Part of a small language model's weights.
Training: 305M tokens, 4653 steps.
MLP neurons of a small language model. Each row is named by its layer, matrix (gate and up: input weights) and neuron, and shows model dimensions 0-127. Each number is 128 + 24 x the weight over its row's rms, rounded and kept within 0 to 255. Numbers have three digits each. A neuron's up and down rows have the sign that makes its largest values positive.
A block is one neuron, or neurons of one layer that tend to fire together. After each block is what it responds to, as a language model described it from the Wikipedia text at the highest values.

L18.gate79:125131102137120157111163128113126137084127083143099118127167111164161132088156115146114124087118190139144138125109110097126137144144120105141059131166105145058126122097130141193148136153118104151167133136139134121105104132103175133162116134120151173156160132103113139114139127170136131128076144109159116129122126109134108129128143166152128150148113104072129136138107116129112136139125
L18.up79:097131142108152113152111118090127108139077105116094085095134159126148141124156158107139177144112109092135140104101125124103147142131126111131082145137113158130146131141113117125140120117161138139162117116127140090137099123126133096169123124103137159155126106135091136150153093116137076144127176106147097106103148121120118108144081116166095162089104160118121097160132143091107108130110
L18.gate873:141144132185140098169141167105166135136142100148148139134108103160134111149137126109145120124145102145139149164153096119141104090152106146105105136170119099112117113103100126145146152161144120129110133147139165126158113110150118181152117133162176134132135105148158159173165109112139114135115090172133124136086131136169120104174133157123156142096142118137122128116151125139114131191103
L18.up873:105144117156138113109116095146167142151151141137089123099164109141134117074131101135150167130115097101130135141121140098102096126143091153105070137144127133102133147110152171144127113126120104148131144105114099156114133136118168107125182164144113129113155171089147122159151144144155128152110155142132120162094087116138112088181119151143139132080137103151163118126157183063087118136143
L18.gate947:159149119107117102079148112190139122109195131110139167127102095103127108147111130098113117117121097131120148130122110136147155129114163095115125092139191129078181149135159115094103137122146121134091177151154171134124139085120170190167121118152111117091086097130154135132109114165132134120130136143155117139111095183097137084142118111119131113097098156121124113120112115133158168107113
L18.up947:153103123111129131159131133090109130138114105176103137101117127119091150149121108158121183120112163175122155114137139086117103094126112159105103138151079163114126156153082167168124160145155135118163141099114102087121116113139154105097168097130190133130101100155162088133119130116121150068106134138090146150136136146155160114089100151114124124136104129117135117165128133131116164105092
L18.gate1075:147197132136135102162151137139079126141130127112142119092184117134136134122126157134136142147113133112143159139107087154152117101094118139116117149163120120044164106095150173146167120107162130106104144114161118093135147147108176128151112108149172131132131094145134111155163139141098135097113130149101127163055131187135101133152164107167127102120154112103104117152159150122149163121122
L18.up1075:155179146106144111122177138149129143133134123121106136134126145126142139155161137118188119122149101146095101137136084100159105122075114098098103119117127157067140155144150142112160107106152102150081138111115124088130117150132168144141095113146142133166158092140132127153145143157101143119125122143098081112136142190108119139123130142151108159074098114074162119140151139101177133179096
Description: Last token of a cell in pipe-delimited wiki tables, right before the next |, mostly digits (ranks, scores, stats) and occasionally country names.

L15.gate573:133160131139124129185147155133133119119177091091118149100126128137097136115118119135124123135135163108145148126135120181177137124151133141092096110109143145126195164133149160131142165150088115144119116132109109117141151123126129142162098150162143151114119137127126083158099114079099153119099143106128116133131163152150143141158144104127138125122097113098082169124154112128137104170110
L15.up573:118127094150108090175142105095145176133140121116088098149174136157139137117138109134129135142147118135125113116140138151145137102185070124136069157104110166124126140120112193137124147128146119131116171093133117120112173151110145152145137131150095109111137147141084093104115128104138141053181136129141130173097101174109123113176128115096100151131182098109119136109146105120133099129108
L15.gate790:123156120149086118153138105155159137148155183145108113121157142132104125134114100088120154093142109128139131159130144139144137144112082097108105102153128103143122181127127134165138152120149094151166149149137151153096142100138161117156129157141140187131136182101159127062140161110109113104124109168084126119120099125117120099126132114106133134128090114107122151128128142154105115141137
L15.up790:136112128133108168160177121133163138130132111109101153143156152108135122094118132112129147172167149142151123135112135107137155122140109111174099105139138083145132169136120139047135133117121091123174088158110158149124166108126126110186097132157131105141136171096133118116135134080122175117126127145109078134091132150118144153169131108135167130146146130131183157135127160148151133125142
L15.gate964:162144119111085114127134105135099115128149153110161107116137127181100161129096094122114100088136134118155114172167133098100162157131109121124082119159062152122126134116152152153156090170122136142183104131123132134142146098142145122157146098133167125109128166096133081131069146164082123137139131167110133155151136190155148094140174092137134125165115141146132107151108116135150139115161
L15.up964:134157166100110112120114089158127110150105158111083115152117099138099086143182133132082169160130157152151158094119087143086125161121138139156123143167093177132092162152146104132154128179168117122135141099095114114126137150122164143160132145161100122138115095082130133127155106127159117137142143071098131156088104163130095148128133147107089127109141171122142098112117111126095107165131
L15.gate1275:116131083111134144149167111136094145130102117127137135115162147149128114137122077123154102125178117168136116163134132125122151125131123163110152093155122097139118169121152131123080132165145112108156135117094129158104096104124119153152105165140161129150161118125139136106156106125121128152079100154173115133053109184139153148152151149117119113122102085131151156138136107114124171134153
L15.up1275:131129077099132144105140058130085133120141126136061152146117188143143096063121144127080137143131131152163110144123111118175135140147134085178165109125157114152141117164106129161144149148086106092139124125154131125124121084155154154135116138117170135138126104128138102105114127169135126173130147136102147130111114162097136156131177162133152110151142096146095141132143091109159152138140
Description: Delimiters such as |, /, ; between numeric or data cells in tables, career stat lines and results lists (e.g. "Rimini / 116 /"), weaker on passive was/been.

L8.gate903:179111126147150124127153096122139143106104109121159128151179175130086133136129117159098100149159139104115129089132104162121133131142076142117127140130074111108192105145149151089111105123112151131131129167133131123102150134114110169151148136149099103137104153139096103143130131143113182113091093072128109112121099134138162123156141145100090128094089071127111125095112127148122121145078
L8.up903:078148137133101152114148115131137181130163120147155143110156120085157136123134104126138105094094126115132112116089135152083139091133111110117141134140129148074140097134101062122142150135126123162104122155112106113123105122173083168115157147137137129155125138203103091129109120084114104095157133148103128106154134143159110106103135153111130133161130090095123169157140131161114144098121
Description: Spaces, hyphens and opening quotes that join two parts of a compound name, code or term, as in KWWK-FM, Interstate 59, "EXAA Green Power".

L15.gate393:134116102189122127155176114154165094161115128126108136141123177146107127117133112131145172141113140063112158103077136081138141089122099103166109121092146118099133157121143121154135096116131111065160118130133125187139156081155118146155129146125096112157152135103144080144090101157129139161108102110108134112142166173135120113097157135153160092113099123123146153177121117105097133130159
L15.up393:100142132131159084175097137155144143152119125118143147122164138111164128106189121176111093127123139136174140114087152153149081109132157114104105111083147127161146123167148105105156159162163121117176132141133126141142115118145112151107128105127089136154093120148162105166141178159154118159121095160093128101138146185153148083103166128144108167155139146144111141159109148146159104158161
L15.gate617:141127103102122136100132168151138151133140115131133118146136096148128128151085125112145177159160146111144074093137139166125158130122087123176125105110161147155113102109115128166121119101101086075170144159161140101105140110105120132089101073141128174165118129156132100159118141106114118106086163157119070100110133141138149171103157158127137076135121116077133148122105148125113144090133
L15.up617:098089134107125155156088132150132069098091113101150142145110109110169117132146207100110164102140120109161128115152121136157101125101071115084163113054118141127137150133076144158131131114133153161103155058114136058167091141126095137130128113160139147148116134151128134074162166107124155091127154131150137107126164134108113120140156104160127129143109127142139170117093120126105121108128
L15.gate720:100119125132135122139099139184149118164135116131150145127181115135129135111162111166114165142151108118161129146138141176160150099125145150136122085129144148086122159147132147110095158143163129103132157147131185168118154141125102184161135140107107173113154184197200151135155158126135145096147161142098113099136155129166111088127146117125128101132112131138081152111132158152124122155153
L15.up720:088121151135151120120135110157129129116120147133117148070140106119100166154130162162124177097144140091141145151141127152136093153143146123131085136076110086133121136122089147110112105083129092130113137093150145116162130172104145173147112097098112100133136136116139139143135130105103131162133112102096095111106133111119119136146165097162097103132139101168101093128145159127109131135135
L15.gate900:101142151154108105148115163134182159140091176097131114109122118124134158089135124102162128166154138124103145119115145075156146098130151151119130172140119128153136146154125090151117132148104118110160119082163140122107111169127121134166137134122118164110150180097153100133119132130132121122104134123088117142138136116144127095125145142144127124114090108104109146149163105092109106119112
L15.up900:146149142145123127102149099164101110133133126129149078133111114135072131161135122082131134172139134131158095158136122184161152108136120114111157173126104104107136174145161115125146138136134132115138142135148159150181149166139159157096117103182175172140142108149131152128116138109155142137125153126115102089145118113122170163139174175085139089114147128092164120129151144147152129160146
Description: Final pieces of abstract or process nouns, especially suffixes like -ation, -ion, -ity, -y, -graphic, as in demolition, arbitration, selection.

L18.gate21:164136157157177103160128121156103126110139128126085138109109140094144109142121143131123158107126148134147102177134124123130149127149102106153126075148109143093145122153150102181112160166121101140140143084094121123106094123085116124102103163092144117101071154148116124128109129140124118132102127131116123161092115148128161094135140149167103131135109115050141158128136141158142141098122
L18.up21:115131120141133134122146154128134107164142152089140143117135157119166093164105148113133116117153169119114103142106138143118173119138124147171120140104148082123118116069137131159111104174104105085155116117098121121120091096157111159107104147116142119151089121120132125076137112110157144165131172110131134156142135166157103125132134127145132172102124121110115163141092115120125136127146
L18.gate470:124169174124121128139113138146111114117093073099092145116108105123116127115158164130144128141112137120120127136145105092124147125123109107149091125137153141100085148114138136138080151092138114144168126149138145152139129141117135118087121143149135136078109102106124097156125102115136114137129172144140145137148149188141118110163125148123143133149097142087101132125101113134119194146125
L18.up470:126128103147106137144116112108161110166112114134106068126128121094099138091123116149124170108107107141097132158131134146135155167158125121097108100122117133159170096085188091147126125111135087126160093122074117125097117113117139088154167141085105157106178133111100112166157118127092168183108135112152144115129111114156139162117131131120125122120128126116183131174123114118103157129126
L18.gate545:129116106133130121131167111136135132161167123128107103118148129150147092133088137100113116115129127130176130144139121109121144124139125117092060145166115127118119082087127085149094093134141117155165135124100152122122125103145141094189112159094136148168112122101132161097152122124086132122071108097117129143101126149108107103112137125112170116125102126116151179145127139118132117152121
L18.up545:162120129120159129154097177087107100126114097098086151137095161099166125144124154091113133162092148115129108123125138153130132131135110095135162138114122144104094137119132119107148131075117119081107110079140104127090096120134146086127123135157096127094109103095134124135116095118173136141158163112120127137135116126144117129129148124149116130134194139164166128097125177140159156126162
L18.gate761:126165116169071094128165120118115156122133096152136120112120152121147169135143137091147091156101133112158114111162188097125111131095099133126131130142127170101137105112168134131120117151145169133157144122110158108167105124111090141134134161148141116146137160124106113170128088133096074150124122151146138115118123161176105125161128148136133069132153129102091145150151099071140112149100
L18.up761:111087123162136115138148113137131098102119119119132172109138155097136166162117139102114161136170153103150114159125139097146134116126101126166133139191105101135160086177152143117120124128135118137085071095127113131108144118105150138132140132080113107115134080156125107141149120098121125079139139124127154095104171129132126081129153136135123123103134148095115116108107143129118097126182
Description: Mid-word pieces of surnames, often Slavic or Eastern European, in year-by-year lists and tables (Zino-vy-ev, Ne-ster-enko, Ru-ble-v); also dates, months and commas in such entries.

L18.gate427:133145117068106108124135162151108097129135099128120150155131088137121125124111088150105114099177128095123125112161126150170123072115051117134080129135130110130132136078110149146098122106142106143121119131103177149160082112099158140155126096132153191115139112139092165120097155114091148102131144106096105120127143150123119114144149099093125088142088130126114164148159130137145132092153
L18.up427:142111127148141131104108108139125141157113140134090156096150111125102121089098124124135099169104149105102155183129169177121156115125104156116074162128106154146088096137129118100124122082105099142130162106128149141122156155131137131119137134140148110124132158158110093089118132115159136076085132116125148163149114169129149142157148100152116096143168103117125143155088110084109145137167
L18.gate692:166164116117107121097138110152172125121142191097130132079132134124135157098136122124125108104145166125089148158210151098112110144154070095125070141120145148089154128159132131157146135174109140129151115164137117141111127161148103140131136116113123124167158156168100137157144120140113135124127108122111176120093134166107149101134140151154143114153123146121137096140126087150139118117138
L18.up692:118134125142176147103144174113132105112129170136143150118108129115093124090111105122077110118164133124157178138143138171115168127148138120147100109129112144097102099146088129137104107141139144139136106154111098095099084097175135101146118129117093157118120143130130144104117098126126155144154106078147121122108101158123098135094147081158159126160135129144159152102126149162103163100124
L18.gate987:104137123105096099147152161097115113112158103081105129122148182155116094100128153170111120146081146133085105105105120140177121110138141133152115124118158123075161089154153142129101156110114140126134133144110125132166151119116136082161119138134165172120125152115095171084153136100143116133132133129072103097112085103159121145152133142106098087167146164123152133105138176130151141144145
L18.up987:109109154127097138106159097143114157180134157110115173120134149122105090084098110143078119143175155185124188130161106126144088136099139146132083191141154115162125135100140149126115122128097156124112135113109129137121094108156122153093129144110138092104074124163132101099118133094138129127151118105103121096139124102123124099143104124148143149128147130137125135095148119115117158127130
L18.gate1045:110126167169134160140135099166128124133125133106131105153127158106062101095103168134114127095114126122132124122124099194164130130166093125144140134167123134127135105140111140144150094133159172114153168143142146160107141124129101170135127137131173170130098132126145146161132156114136112112101120083123100172141159101159128105107113134172094103105133163163091136156128169111164115127169
L18.up1045:191118156157108107168076168110127109107106116158149097152120157112108135113137167146141154098153156165094144136149097149157169139127111142133123146124099101097142122132144160144105152103164151159102117117139118084141088119125170092144103087126142115121111098135147099092104120085131138096166107129128131173112120087095121106125140131114127115147158111131127110176135122099112137128156
Description: Words for side or position after on or the, such as either side, the side, oncoming, along; also bare space tokens mid-phrase and sentence-initial On.

L8.gate730:153106102126135140125135126116117184105179108166120127123118060147130114140115114110130132124107109078127180155140141112155162144096115103099115146169170155134121168101161144169132118109136149126151134126090134114125090101125120099183117134099134150110097130116118119105100117156121158146159147123118129104124132161093122115155117146130180098130137135118113148128130129115157136178078
L8.up730:135118144122143123139124114131112110114159099087094127123118138113121117114113092132163095103091128112129167143124095117105096091137117175087115121103112097139133135125169153131125144108125138147120121095161104113137076108158187124076160122133182151141146090165114116180146133089104115093101164120106145140133099184123122123127113141137144116122106137158138088109098145164171080125145
Description: Single digits, mostly 7, 8 or 9, ending a number in pipe-delimited Wikipedia tables (rank columns, scores, dates such as 34–8, 2'9'); also some name-initial pieces like Li, B.

L15.gate49:137173111139157093117094117117126139143143128151155122116148148169147149120109121119089155105093115088077164173150146126145140141119129101124089114111145125139139145151131165082145150133142156139111148114118133126140132086131115164143111156127113149121154146140089080164088138153125133127170135156154146137123112140085146121136112172090124126148151110102120171126096141156153136076084
L15.up49:157098095143157130122154137117155168128125115105160089134136128150095133077136135149165116133126154105113140148128149150140094109129128150130124160108108111135097173105070153104129136122150151093122119125112102092116147095122145164097109153149148184100154121175185127165091121123108096134156135134114102157127086119103129143106114092104146095107123110134151118095161116158121126125122
L15.gate135:103154125117102179125106101106119144174095145113146136112198145156111115149096148108106134104117185138149134146134118106122168101102159119138156123185130128117163134101122162141104161144132141147135104154081134145149107116079141130108104138097166114106110090116165098089127119115098142144122139121111119107125136141165132074151168101186090138097121177107144161154120138172141142123138
L15.up135:121126126119162160127097097104104130144133108126120153112163140137139133154135146145116135087152118111091114124112137116097152137139139101132113089117128088121158094121112125141154148130079099138157103118100136100124070110159126140125164105149145147096087104179112090135135161116181113121096125163166109108118171156145118165154158149106161128128176132133145134129144104104150149138096
L15.gate209:103122164187119129113117127103126127110196101143150122118169166128137100130131110121123105149112126112105142137138110128104157145149128133143115086144130139087127152083130111175109164127112118119129125181105095110148098154135148142098151149142151170137147145132111080143153108165121096147119147129141095120104130169146113106149154126144154124136124154124133136159169138139134144103099
L15.up209:153152107101159132117175134169148143073150148165112111176114094125149124147132122128130095107112107130132142186150120104128202135108181124099126092112135121132129118121149138142136133163142130085142107119112129157176094153125154130132141164143134128156106179135107137155120137176126102104179137115144106122123141148158137161111147140090128116098110123131135152129156117118063148125100
L15.gate1271:141128128129149150124108125147125097153141129131188144118129100139111105150092129117119152112130116099109100175109149161118160119107079140114100099186167141130130104107094149154147140127123146127116133128117125124105098163177110141169135105127160182116146157136117120146115110096119140093112112116131141152127133141134112125167138166116135097137107129114102182139121109105136149135130
L15.up1271:150088076141139109113126114116062097123130121125088091108145105129105162105103184104107120124159110113094116107101151149134153122134152160087083117122138127148162155146099127165111122145151163189126115141148129162134102071137147093137132108148155134127113119116112100153121102117156135171147160126109174124131100147127134110129152139078110104160159164143143105134087121104147101097123
Description: Fires on colons, table pipes and mid-name pieces right before or inside a person's name in lists, tables and infoboxes, e.g. "Prime Minister:", "GK |", "Dimit-ro-v".

L18.gate190:138127144130122134106132140114134167152111179129121116141135179119159135125114102145085086097103117183157081143099110153146137123130121123103120119139105143149153147129120148096076127173100127133159132103117153105110137109153147117133097101145145161123101148161123106158131126126090132138113134108119162160143106160110166109120116116098156105139094103177141118119165090103101182090146
L18.up190:100113140142096115154105094125126136135143091151136077111156139132124178088169088159132158113137114131123122144105108100144175109123121154106083093143101092132096121159192145094130125163116139181142140121132145119094123099133118114135168174129120146129124152084113163097143103094115138142126126140104127104133122158131081082119140145116150128095144143147058116075108146106131132135116
L18.gate672:152110150125127154141143122164157150144140148121128112149143108139119144147154136116106154063146123123085157160155083116083139142147116168093083136114141121158102109118114133129048146153157143117156134134115143198120097164152096159125110145120158156135138120121112079071137114179130112130153160176112144107107167135124130128127154111100136082125117127130127143169121124126144123151134
L18.up672:134138115137070108177124137171141067146102113090106121120115125145110173101160093121123167120105101149147142137119103153109116150142148102108106135122123109151123114158112169099037099117142182110111157142104142141140098131131106127120100153130167152120124174123122131129146104113143143136153160128105126096122110126106143128113156134113151090174160141131160142164161157123166162167162
L18.gate791:144133118122095150131119120134138135105108126125134090095154111129118105098132107145145115071148152133143151170126124098122102112139102138109094149179115121109124157112096063185101138105172161149168122128136154128111112100148103158171145126141157128147115141159137146117166131125137139143075134120139110139143083101119115098125148132088073135131151109152081119191114145117159101131133
L18.up791:181169089115100122173144136125130169117149139172137134151101182127137183111108126133125152130135095118119171128138095120088138141154107073156140110123106135104139070133161155113109097104110130147139094180151141150122098150124151120113146133118161120133116161124068121114121143129065094140130167074120143105120097112109101107149118102147130109130133123148084146149139122121089112115156
L18.gate801:183167123144126165121122138096120170150089118084094094120102099145118134110167136102131137072100144127181112130157128116155162134160111130070094105166138101088124114112130123151106153144123134155115095087127125168116143146114111129111138154114120163104118169149129093095143089150123138155143110107129161130104100156116125171144143095130132102112146104108119140141168096162172170120122
L18.up801:119130139156123130157149126158204099115106145135153111143158121120107126097119152142130155125138173106086151151105141115108163120159103137107163182089111111129125110145119151144113117116119110119166136122141098150134159138146164135126111122131152142144101115157086084148120133071118148126122105123112135101148153124166138129150130132129116127150122153139116130112136093155162130151106
Description: Separators and words right before an expected number, mostly table pipes between numeric cells, plus "of" or colons before quantities, e.g. "rate of 50%".

L8.gate649:129142116170181134120107127169155145091132103133128167112125168108151119135096137175102159080169085164130149152114097133155121093110112119156126122117135120109088145081087161151135147116144137130105166115069105139146122104196138093124118118167163107101153141142139148160131127124095149136071129148142125157097149149158122130117126159143130108135108142094146118166165159142175115096091
L8.up649:117124125071157106159159149090114142104124118133122127169092088109126119171099140103137096115128105110123164120143140162155159124154104117094116115120106158141120107161141106151099177096137146125084108118141137107109110139117156128108121146129145081131141073121151141137128112132176146136165159127137127087183116111141103160079089144147148115149086115078123128149107149089155106133125
Description: Month names between a day number and a year (14 September 2002), commas in dates or scores, and "former" before a prior role.

L15.gate400:131137145091085121156151148159128094110121153161124115117121141143111121113104156119173125161138118128139119104148120115108141081134145101140096121148097148133154115103121177162143127099132142154147118147175107129132152161128180100113152121105117178154126163107147149132131106144129081138108089119126103111144092116101122094193118134106098143143110148119167101114153098126134176114139
L15.up400:144068141147159149120162125121141180133121103148114169129110092148123101133152145114123088161096132122150123134147132137106108125148099168149148144098121099114129113107136130145161118125104085103143122124131156112143136128176138144116118112102148158115158083110094130119157165141118137144124147152116170165149123062113142091182122129109095104115147100093115134143136099138100143149107
L15.gate661:131165099136127128143185111112132137160132155101127093135127176130145159090127124109120126127091136082116155121139076134115162138059094124151109119147174131091141115040141173158140123144142165123110154133133100112103101100161096133169145118134100128169128142135161094127112125131139158154132115145135098109128143145133110145116144155117129137105114120138124175116089153141152128109104
L15.up661:124103108135135142126106080102122105129119133091100103132157114155093122116151107169135153115128116146131100134181167124132105189138147163099088117129123136156156148142134122154114127136139097103146135118120131109146165146164161104148173099081133099105154105134099125101149164116091127125172119124145103170125177126088128135135138157147096142173152147103133142142149157142159113144170
L15.gate1106:152103097172135142100145139126147157163169154139104186081155088129121125133106112133125151149099111139110153101171122133134085133114093102131142143117142106127107134118131099144109106100139109122165160166130145098153119155130130156138135152146161136117140113130125091119157061169142152151108160128116126154120159186155116134133138142141125142109170149109102155118107169109163120157105
L15.up1106:135165136132124101104157114135139112095152157194148100120118117149092107086103156118162188174152135151128137143140128157132092118086147128134126145134182132109122132135113109106163104136095135107121109132174151132129103100132147115171119088130143153150127136160084178156110125113133106105111105107086113135121150107108101149117095110143168094067132174097096141144100166165121138152147
L15.gate1273:156140086134139156159170118130123133090156147118104091103121108156113129150118093114172107115155170117125119130170117113115143066083116094128120133135147190090114138100130140143115117128101107169117117102131156096155113136123143140087151092115114110184140150087111100139111109165142149159140155143069136153141119175140105101145141123129117140135104107092116085129123140128149143150146
L15.up1273:119131082123169167114096091087125087136149155100060119158087117088124143151102085084131155079106121147146106143118131115129147100129177151118111133110121125131121130088162126100131118085104161129116140122107091161152135121140139132122168097119145158120135141122143146160112140131152113174146136131131155128163163172134105138097096133124139155141135168134160135125119133129136154145127
Description: Digits ending a cell in wiki tables, mainly row-start rank numbers (8, 17) and scores or years, plus paragraph-final line breaks before headings.

L8.gate1046:179145089153118103163142124189150163146137115139081138120095144158099174089104096137121151157127128169122130149146126105154131130111138125091163119124143092118156160105099153116141124111160085124153142136117086165133122122137150135117110124133120106129124128112141099107119120137126145091103111117119139163133108142167118119123158099089093115118090123144111166119106144113186109128166
L8.up1046:141125131161136114138124193135160100137133102120123102117156146079128133139105100172118144152157142143147124198102151106096072097092107098115132133121143104130143106108157145120126169140094154119156130122096122131156118123089140126131119164102131135147122150128096111123096140139127105154050154103136136161149138160137137104120125131095139166075099151115114108112116163088099148149095
Description: Two groups: middle subword pieces of rare or foreign words (off-camp-us, L-ü-beck, Mo-ga-dishu), and the pipe or open parenthesis between numbers in tables.

L18.gate378:107154109106109152119160106138097127139118147091130113141131101110103162149123137123136140154103142150117102129113099128125120109139110105132096115092144112139134133110127129147086132119148099128145145096106152139159135125095128187117170091086151129149081162138174127154121130140105158110143149125094133114147169130117116161179131146121153154118117106100136119166167136146096094126157
L18.up378:107122129138077118154154151125178154118131105137168134198164143124123119143167162129102144106099133103138104101140119156100141089121165136141139110094084137108147115156100125140104121081126071133148149169189139129127161104115140111128122113103129147100121119154135162144172128129144118159139134142149109131140122121096118146095134158154113107106120158113098127142112118078138114140150
L18.gate487:126163142143142122172117140162180177132151141151155144085145095132109137136079130094153099157105120130123149088143094149141144097102100143116124131102135111120109094162108136111131165104146127082140104152139151182093159151142130113173160120151097187115117142140146093151153138109160140133141154126114104131097171148132120101110155118131125129121159128120169146130125121097118126107149
L18.up487:134129114088114109136161158101129090103092130154127168077157173113109137182130131136114122129112137153159123138173116174191113103098134099116097105167122119110137148138166138153115202120160110144114177143111148128144138143148136130091165129153139142140115143117141131129108112146153148125149134104143117129134100134076107155155150170136105117156133136134139134158120150113087112150120
L18.gate549:121169095170148151130132156143136086151123166137162108099161156123135126134115137089143118165112084156126104129127124189158158115116093128111132145089155147095143142150117172148143161090144124079108118143152143093131129159081171113150115087125144128156078143137102132135110063112166131126165104114135165110119160099149098142116177139132118073102149160114100120111149139101127118149145
L18.up549:134070103118176163116110128094115133128128117132107131164153076132133160161083118136102143143156117102133116078072130153096113116142094164163116159098115085160117125159149113122126125117127137100111163114141098108093111173093129102111139128159110138138094119142152116141135118172169094158133146096171107162140124125093110146096148122116138092131147133159146101123126142132091103162176
L18.gate1309:144096147115161116119092136157161114151165121155111169096100132132099109114126143111110142094137118089117073136082148155155180151096154132150106107124150124114109117149152113157084126110143114063141123074117164155171136113137129131191123108161135152129091164179167109135131152080146138127139114102115165094122132138114141120106171136156163151147142127127130137093123122165123140141135
L18.up1309:103141116107132100082155122159098154137144118135131154108113154143116117103119138107121178123121090132154126118114132180130168145128145118082131131112151144109151155121142122140113128110095124153104166117120173141141110176139108102154154120174107175090152133122151107111159124137123168111136122121094137108117104134119094135109143091150102088147146146190160113133132141140127141170148
Description: Final token of a noun or name that closes a phrase, often a suffix like -ing, -ation, -ity, before of, commas or periods (filtering, conclusion, America).

L15.gate499:150171082147117100123102166115165186101125113108125150120128113147112101121132139112160129172103125111129121157160124161147094107105053081149100089130122162110123158082122113168111146116127141084144148151167090147154148122120120149112124123148121143103113129136115115133139098110111123090105100177085116129127147154117125153136124151093114138126141113093109123131135148132149127139131
L15.up499:140107119103153160135093118125112096196155085169152113159164110094145143115124119105100107121141141081170098107132138163159117141148167121126055127136078141113131140124137104136113095103106096108089115126171116148095094167093132078128151149099100155138119151120180123137099129182101090143131135144129121138164112122121142090107101109138126134131105130143110127155121154130109142104142
L15.gate754:141141108148119118138109135093168165118114146140107096118139145163099107099135117142135088135113148115108163081169157127158135120099073094098094069097125110110134136137102164161115146143142101131162163154114149134125144154165159142147099149092145154118094165165115135147154139119095117098125181144084123156129124147161133106165139129167137102073126096082159166130123160091156099105108
L15.up754:120082100135113147145106114112167139105108158142125121135102149149121140124099113135147136104144109152152159130160122140090119142114102086093082104114135125099121140133112130177114164158094122130120093133128089116124150117154151159110136128092121106124107146187067137116169134067109155115098125139107125139131128147163141168141070128127179141119140111178161172118147131103119124150120
L15.gate1153:095090103130119151106173126138133158113149115079129163097091163138070052115114109165130101118107109122127181104127142115090148141091114099158117110100141112120147091143113117138125156074105153084133121152154113126128122108097150141129152135099079127110095155118124097143162133118110132137139144152121129114140105101086114119123115114132112087090112068126151134114114160112158163092140
L15.up1153:192136106173120106081088103141162127118097108168109105171136107149166098118142147115117137112151144109145071133124148117137128099121104068091119110093161124115116135109153154140089138123149174126139166155158154109077119134107129190154119123096127118126107119163137114127118105116137121157091102152109110118125128107150096129098130138141096142119139141129134105084144166090166117150134
L15.gate1181:126094107105111125111136081146183102114127102118136148162100162111116128139087140124129083116139161137122150119101146157145134097167080104112108149094120145138133164134134089153105143144095124108152137151134158116122119112129126159149125085115140117087123149157104119140129109110111108130113100164099125134114111146158147104151119155139088142082073114113085119106112124132127105130134
L15.up1181:157100119142122143112132116091100116078137132091152136163151171123154128109123104102175136157138117160099115131115165180117074147159083127138122075120120138145112154148153130134106167119151108084165142148131111139108097109152143146110112128206096144167116120123118129094091128134093161151115141133151140127160128141120140123152145125142155136122122105148126141136091124166139097084115
Description: A bare space token inside a phrase, usually after an article or preposition, before a number or noun, e.g. "January 1985", "removed 15 million", "a painful".